{"n_layer": 11, "d_model": 384, "n_head": 12, "n_kv_head": 12, "head_dim": 32, "d_mlp": 1536, "vocab_size": 8192, "activation": "tanh_gelu", "norm": "layernorm", "norm_place": "pre", "norm_eps": 1e-05, "positions": "learned", "qk_norm": false, "attn_scale": 0.177, "bias": "all", "tie_embeddings": true, "parallel_block": false, "init": "normal", "init_std_qkv": 0.0261, "init_std_o": 0.00557, "init_std_up": 0.0261, "init_std_down": 0.00278, "optimizer": "adamw", "lr": 0.000725, "beta1": 0.95, "beta2": 0.98, "weight_decay": 0.041, "lr_head": 0.00432, "grad_clip": 1.0, "warmup_steps": 389, "schedule": "wsd", "decay_fraction": 0.689, "decay_shape": "linear", "final_lr_fraction": 0.0, "batch_tokens": 32768, "seq_len": 256, "doc_mask": true, "z_loss": 1e-05, "train_tokens": 506100000, "steps": 15445, "dataset": "wikipedia_en"}
MLP neurons of a small language model. Each row is named by its layer, matrix (up: input weights) and neuron, and shows model dimensions 208-271. Each number is 200 + 30 x the weight over its row's rms, rounded and kept within 0 to 999.
Before each neuron's rows, "fires after" lists the tokens most often just before its 100 highest values on Wikipedia text that the model never trained on. A number after a token or word is its count.

fires after: "-" 20, " in" 16, " at" 11, "|" 6, " to" 5, "6" 5
L4.up1399,193,198,194,263,204,223,191,178,173,202,160,155,209,197,183,208,216,205,225,175,234,174,200,248,229,176,249,218,140,192,206,165,215,189,198,147,232,168,157,251,260,163,237,215,172,210,220,177,232,200,194,147,208,254,200,198,192,147,159,194,220,179,232,217

fires after: " in" 14, "In" 13, " during" 12, " In" 10, " During" 6
L6.up1206,131,154,183,207,193,208,238,198,177,233,183,197,183,173,199,258,209,206,193,173,240,198,197,209,234,215,260,223,161,262,172,169,302,213,227,147,240,154,255,225,212,228,285,240,216,183,186,204,198,235,207,155,169,210,227,266,195,205,163,201,172,177,219,170

fires after: "\n\n" 100
L6.up532,176,190,168,237,194,151,206,212,233,187,173,183,206,196,224,224,209,197,177,174,196,190,195,186,164,212,278,249,230,193,193,205,228,191,267,255,233,210,193,235,211,231,182,217,202,266,177,222,156,163,164,180,218,259,218,200,173,211,221,237,149,168,178,189

fires after: " the" 52
L2.up194,161,201,213,178,131,239,86,241,135,244,220,200,188,220,248,203,218,214,211,208,195,164,209,153,194,164,211,259,209,200,179,242,178,165,180,199,271,214,179,244,265,216,226,174,237,198,185,209,211,170,190,168,212,145,205,197,196,242,179,212,235,185,320,186

fires after: " |" 26, " 0" 19, " 1" 13, " 3" 5, " 10" 5
L4.up818,195,186,210,215,134,225,237,264,173,211,161,193,192,179,186,232,177,130,209,223,176,226,182,225,175,199,148,280,110,198,198,201,180,177,121,128,190,212,228,275,219,176,165,174,199,237,192,194,195,162,181,186,160,188,208,238,216,174,188,205,218,214,188,207

fires after: " the" 34, "=" 9, " a" 6, " The" 5, " population" 4, " age" 4
L5.up743,159,163,210,204,245,183,178,196,184,179,193,176,151,200,245,206,181,222,233,207,203,155,177,183,237,156,209,161,232,182,172,142,175,238,133,192,236,215,185,218,204,227,181,237,202,206,198,190,193,195,154,188,214,197,223,202,207,164,190,150,150,117,188,146

fires after: " United" 32, " the" 16, "," 11, " T" 4, " New" 4
L5.up244,196,185,210,223,203,226,272,226,163,192,166,183,182,165,205,196,231,229,185,221,176,178,182,147,193,139,241,196,203,196,233,253,178,158,223,164,226,214,124,205,216,224,222,222,204,201,240,184,176,159,193,231,216,202,282,277,132,163,177,163,188,132,218,193

fires after: "," 66, "." 12, "\n\n" 5, "\n" 5
L4.up734,158,165,211,191,189,221,192,196,216,213,178,147,196,235,223,239,260,224,186,182,199,213,188,195,181,205,212,180,238,204,165,158,185,217,155,188,204,181,226,210,222,194,199,220,204,281,173,239,198,178,205,207,206,222,263,198,172,209,173,205,170,220,181,204

fires after: "\n\n" 100
L6.up284,148,182,169,217,220,155,225,246,249,234,178,193,171,152,233,204,191,236,192,226,158,127,226,220,237,219,233,205,188,180,193,220,215,209,197,215,245,191,186,161,222,242,196,248,181,192,207,229,203,215,150,213,239,229,206,186,169,173,199,215,188,189,159,159

fires after: "\n\n" 32, "\n" 27, "|" 13, " |" 7, "=" 4
L2.up1017,169,161,179,238,192,174,176,212,213,212,142,155,210,178,158,223,188,186,205,148,222,189,185,209,160,229,246,180,186,217,141,186,195,184,171,191,167,184,241,271,226,143,189,213,208,267,178,268,168,201,210,181,172,268,172,270,123,226,172,215,217,201,197,196

fires after: "." 19, "-" 18, "\n" 12, " at" 5, "\n\n" 4
L6.up826,202,182,170,247,160,230,233,195,193,207,184,141,209,131,231,223,191,236,190,173,213,212,170,211,196,214,194,217,153,218,216,198,188,204,212,191,248,216,217,234,191,181,265,157,213,216,180,182,216,198,207,165,159,251,188,215,136,141,158,225,212,188,202,184

fires after: "'" 20, "s" 18, " his" 17, " its" 8, " her" 6, " their" 6
L4.up424,212,220,218,217,208,197,202,215,177,165,173,195,200,234,234,219,102,267,227,178,226,162,190,157,211,194,216,185,202,210,168,163,194,194,175,197,236,203,160,203,178,231,243,231,205,201,183,195,205,142,189,182,238,222,272,214,143,192,183,203,172,190,225,181

fires after: " a" 19, "\n\n" 17, " the" 13, "'" 7, "s" 6
L4.up1449,174,185,200,230,176,254,176,250,193,156,196,216,169,174,253,222,194,222,213,182,250,128,180,167,248,165,190,211,181,184,162,228,165,205,176,239,257,218,181,265,181,225,191,199,218,229,181,169,203,158,170,229,198,239,219,219,164,172,198,153,204,213,180,175

fires after: " the" 26, " a" 19, "\n\n" 6, " an" 5
L4.up977,193,235,222,162,211,209,224,196,165,198,191,202,152,190,234,224,217,210,216,159,172,118,193,178,186,193,204,203,172,203,201,134,241,186,199,215,213,191,172,220,232,242,180,243,206,229,236,188,212,152,230,207,273,229,215,218,145,162,182,244,181,157,204,204

fires after: "-" 17, " un" 9, " \"" 9, " Un" 6, " con" 6, " re" 5
L5.up741,222,199,155,194,178,203,128,205,196,224,194,205,191,230,192,227,174,175,209,154,193,224,178,215,237,217,208,131,241,216,165,214,197,226,225,216,213,188,193,196,216,252,210,235,253,216,189,226,203,153,179,160,242,258,194,197,249,195,218,233,187,225,167,186

fires after: " the" 29, " in" 15, "'" 8, " of" 7, "-" 5
L6.up535,169,189,199,225,176,210,224,223,142,233,220,199,142,203,171,237,205,214,216,177,205,170,183,163,189,110,226,228,163,199,207,216,195,243,200,193,275,193,244,205,204,242,213,224,235,180,179,218,196,172,201,137,201,217,198,207,187,153,139,232,212,207,255,208

fires after: "\n\n" 50, "," 8, "s" 4
L6.up146,203,189,174,170,244,180,216,223,202,185,175,196,212,194,216,206,169,211,182,186,172,194,203,205,171,222,227,193,194,195,214,164,174,184,212,224,209,189,117,203,192,231,182,220,187,231,192,213,187,199,219,207,250,168,224,197,153,211,214,266,202,182,212,175

fires after: "." 42, "\n" 7, ")" 6, "'" 5, " =" 4
L2.up175,145,205,178,231,211,189,224,209,175,166,158,236,177,184,250,193,209,202,206,168,191,245,169,156,209,236,262,193,191,212,172,157,188,229,191,222,202,161,244,230,300,207,167,217,174,227,198,276,191,186,216,224,233,215,198,267,159,204,183,239,179,187,164,184

fires after: "-" 56, "|" 8, " un" 5
L2.up1191,206,201,223,180,166,219,188,188,165,220,208,220,219,197,211,227,155,195,167,193,233,163,204,185,196,146,197,185,267,219,211,219,188,237,183,186,216,223,167,165,262,261,184,252,213,245,208,212,222,142,219,194,308,168,161,187,227,224,209,200,131,193,212,207

fires after: "." 50, "|" 27, "-" 10, "\n" 4
L4.up1438,155,169,204,215,186,170,172,230,195,206,197,160,214,200,183,247,216,196,222,138,162,227,182,176,201,224,183,239,215,186,183,193,177,176,166,164,170,225,188,202,183,156,181,193,205,273,168,268,203,187,145,168,197,230,171,234,171,195,194,215,239,226,127,167

fires after: "|" 25, " imp" 8, " rec" 7, " Rec" 5, " Inf" 5
L5.up254,171,234,170,170,182,197,186,213,181,202,187,157,248,156,217,220,155,197,205,175,191,188,159,177,240,193,186,246,152,232,197,161,201,205,207,210,228,178,235,218,191,208,222,253,182,209,166,167,188,169,118,143,221,204,191,257,185,197,235,183,225,204,179,182

fires after: "," 28, " United" 13, " M" 4, " New" 4, " Party" 4
L6.up57,213,211,222,226,243,173,239,150,179,180,203,238,160,163,230,233,245,220,220,227,184,164,166,176,174,171,211,208,167,225,203,221,241,237,217,152,261,214,158,194,180,210,203,176,211,213,215,177,142,217,206,174,247,173,202,240,170,237,220,151,237,150,192,195

fires after: "|" 38, "\n" 20, "\n\n" 8, "–" 7
L4.up1083,145,166,175,292,137,218,193,232,197,242,191,137,199,197,229,222,191,187,208,235,202,216,188,195,168,233,207,204,226,238,223,201,192,172,228,138,217,204,212,232,186,136,239,228,212,218,160,194,202,179,212,170,223,197,179,257,192,209,174,206,217,166,188,200

fires after: "|" 55, "-" 9, " |" 7, "The" 6
L6.up187,167,206,191,186,213,254,225,231,209,190,182,201,188,158,229,193,263,221,184,233,240,178,189,201,206,163,212,191,193,239,143,177,221,153,170,188,205,116,183,210,178,166,208,183,189,168,221,234,157,216,218,222,214,164,234,234,159,184,196,182,180,224,143,153

fires after: "In" 24, " on" 18, "On" 11, " In" 11, " in" 9, " On" 6
L5.up213,179,141,194,236,206,185,172,216,153,169,172,169,197,177,195,209,211,200,250,215,229,217,196,226,234,196,263,187,187,186,204,193,213,195,239,138,195,185,267,208,182,276,260,203,185,213,224,251,199,164,179,222,202,184,217,228,187,182,218,215,187,164,191,185

fires after: "\n" 31, "-" 15, "″" 10, "W" 9, " to" 4
L4.up1138,231,188,130,222,185,207,175,204,200,254,144,117,245,144,245,214,225,214,229,218,177,197,177,195,206,186,164,280,147,245,210,218,166,267,169,194,220,171,216,218,186,210,230,197,191,244,220,203,184,166,226,136,170,224,139,214,205,189,213,179,227,172,175,181

fires after: " the" 61, " a" 5, " an" 5
L2.up438,173,172,205,220,184,185,202,166,199,144,203,196,178,175,233,214,178,210,267,149,219,166,188,180,162,164,226,205,232,207,157,186,212,161,118,217,206,206,179,240,172,172,195,230,260,246,161,190,203,162,215,138,176,224,180,221,179,234,223,214,190,158,226,171

fires after: "|" 40, " app" 11, " reve" 8, " |" 8, "abe" 4
L6.up196,189,222,232,217,198,184,177,182,199,194,159,167,241,215,187,212,271,252,218,232,181,187,205,251,233,218,222,223,171,215,160,213,236,171,187,137,177,143,175,171,223,194,174,225,185,192,208,183,188,254,220,243,191,184,260,198,258,190,169,165,201,201,129,167

fires after: "," 30, "\n" 10, " and" 9, "." 9, " where" 8
L4.up1118,127,177,195,187,210,209,154,216,189,191,156,169,181,235,191,223,253,210,152,180,211,240,190,167,178,175,262,199,181,238,188,222,173,215,233,213,191,159,207,276,194,148,149,196,208,259,200,191,203,212,169,182,204,231,167,228,202,203,214,218,175,225,207,198

fires after: "-" 47, "i" 9, " as" 7, " –" 6
L6.up1082,218,178,177,150,184,247,208,235,202,212,174,238,186,163,209,149,217,204,190,224,172,172,180,206,184,144,204,239,172,219,190,248,204,232,188,128,256,201,182,211,213,179,225,262,199,237,185,205,193,195,212,199,182,200,176,209,165,236,216,161,222,188,216,184

fires after: " |" 46, " 0" 14, ";" 13, " 1" 12, " —" 11
L2.up1300,172,196,229,219,214,196,229,252,176,247,142,158,202,190,223,201,214,171,176,164,213,243,184,250,225,146,226,236,125,219,183,220,165,157,183,146,197,217,222,227,195,152,197,207,238,250,163,168,218,138,143,173,155,234,206,266,186,183,201,167,239,254,217,197

fires after: "\n\n" 30, " (" 11, "=" 8, " \"" 5, " the" 5
L5.up490,177,175,175,228,275,185,217,162,220,209,172,131,204,150,231,220,186,219,258,205,239,148,212,231,185,161,224,212,180,206,157,222,228,217,180,207,259,195,207,193,231,219,275,214,175,227,180,165,178,193,203,203,226,222,239,229,220,155,165,129,134,203,164,165

fires after: ")" 53, "." 11, ";" 7, " ;" 5, "  " 4, "\n" 4
L6.up369,223,178,198,206,186,160,178,234,183,237,160,155,194,155,285,226,233,223,232,176,184,244,171,215,185,176,208,224,144,257,247,204,173,216,114,169,196,206,209,247,205,174,222,197,194,208,251,222,190,174,229,226,198,205,196,206,150,165,164,211,231,217,232,219

fires after: " \"" 21, "'" 15, " (" 10, " a" 8, "\n\n" 6, ":" 4
L4.up1446,180,165,174,190,255,235,236,188,222,207,157,173,202,191,200,270,163,185,155,173,231,193,177,126,152,192,255,186,222,241,153,148,206,196,260,183,206,176,158,240,178,190,241,199,276,251,245,194,161,187,245,158,250,260,193,215,160,203,215,201,154,256,181,169

fires after: "\n\n" 85, "," 13
L6.up1464,158,154,164,208,189,175,221,227,215,207,183,157,175,223,241,253,247,180,191,218,248,194,216,205,193,198,236,215,167,245,206,156,209,207,198,166,189,210,232,211,206,181,219,194,201,246,185,212,173,251,203,224,214,267,224,199,220,188,222,204,188,167,217,98

fires after: "|" 66, "-" 11, " the" 4
L5.up36,196,180,199,161,180,199,144,199,168,292,184,173,187,227,230,272,207,243,225,204,180,159,191,213,240,218,236,218,219,203,160,169,202,251,206,155,240,240,166,284,224,206,193,218,210,199,222,187,202,173,184,164,181,211,239,193,209,190,204,125,199,150,220,179

fires after: "-" 60, "|" 13, " the" 8, "=" 4
L2.up882,152,170,240,233,174,204,222,194,151,177,209,207,185,199,201,224,171,176,241,190,218,234,178,159,204,128,238,235,191,193,215,156,173,191,195,164,263,192,175,207,210,265,237,253,208,207,226,196,206,169,196,206,233,172,207,254,209,190,193,178,160,134,209,187

fires after: " |" 34, " 1" 11, " 0" 7, "3" 4
L4.up625,241,186,232,220,190,178,225,232,192,183,184,202,100,151,169,165,202,210,177,179,186,206,201,223,201,171,195,197,152,169,228,222,205,159,194,175,158,204,174,195,232,169,205,148,251,216,169,132,217,211,217,166,166,181,202,224,223,203,182,164,219,219,208,188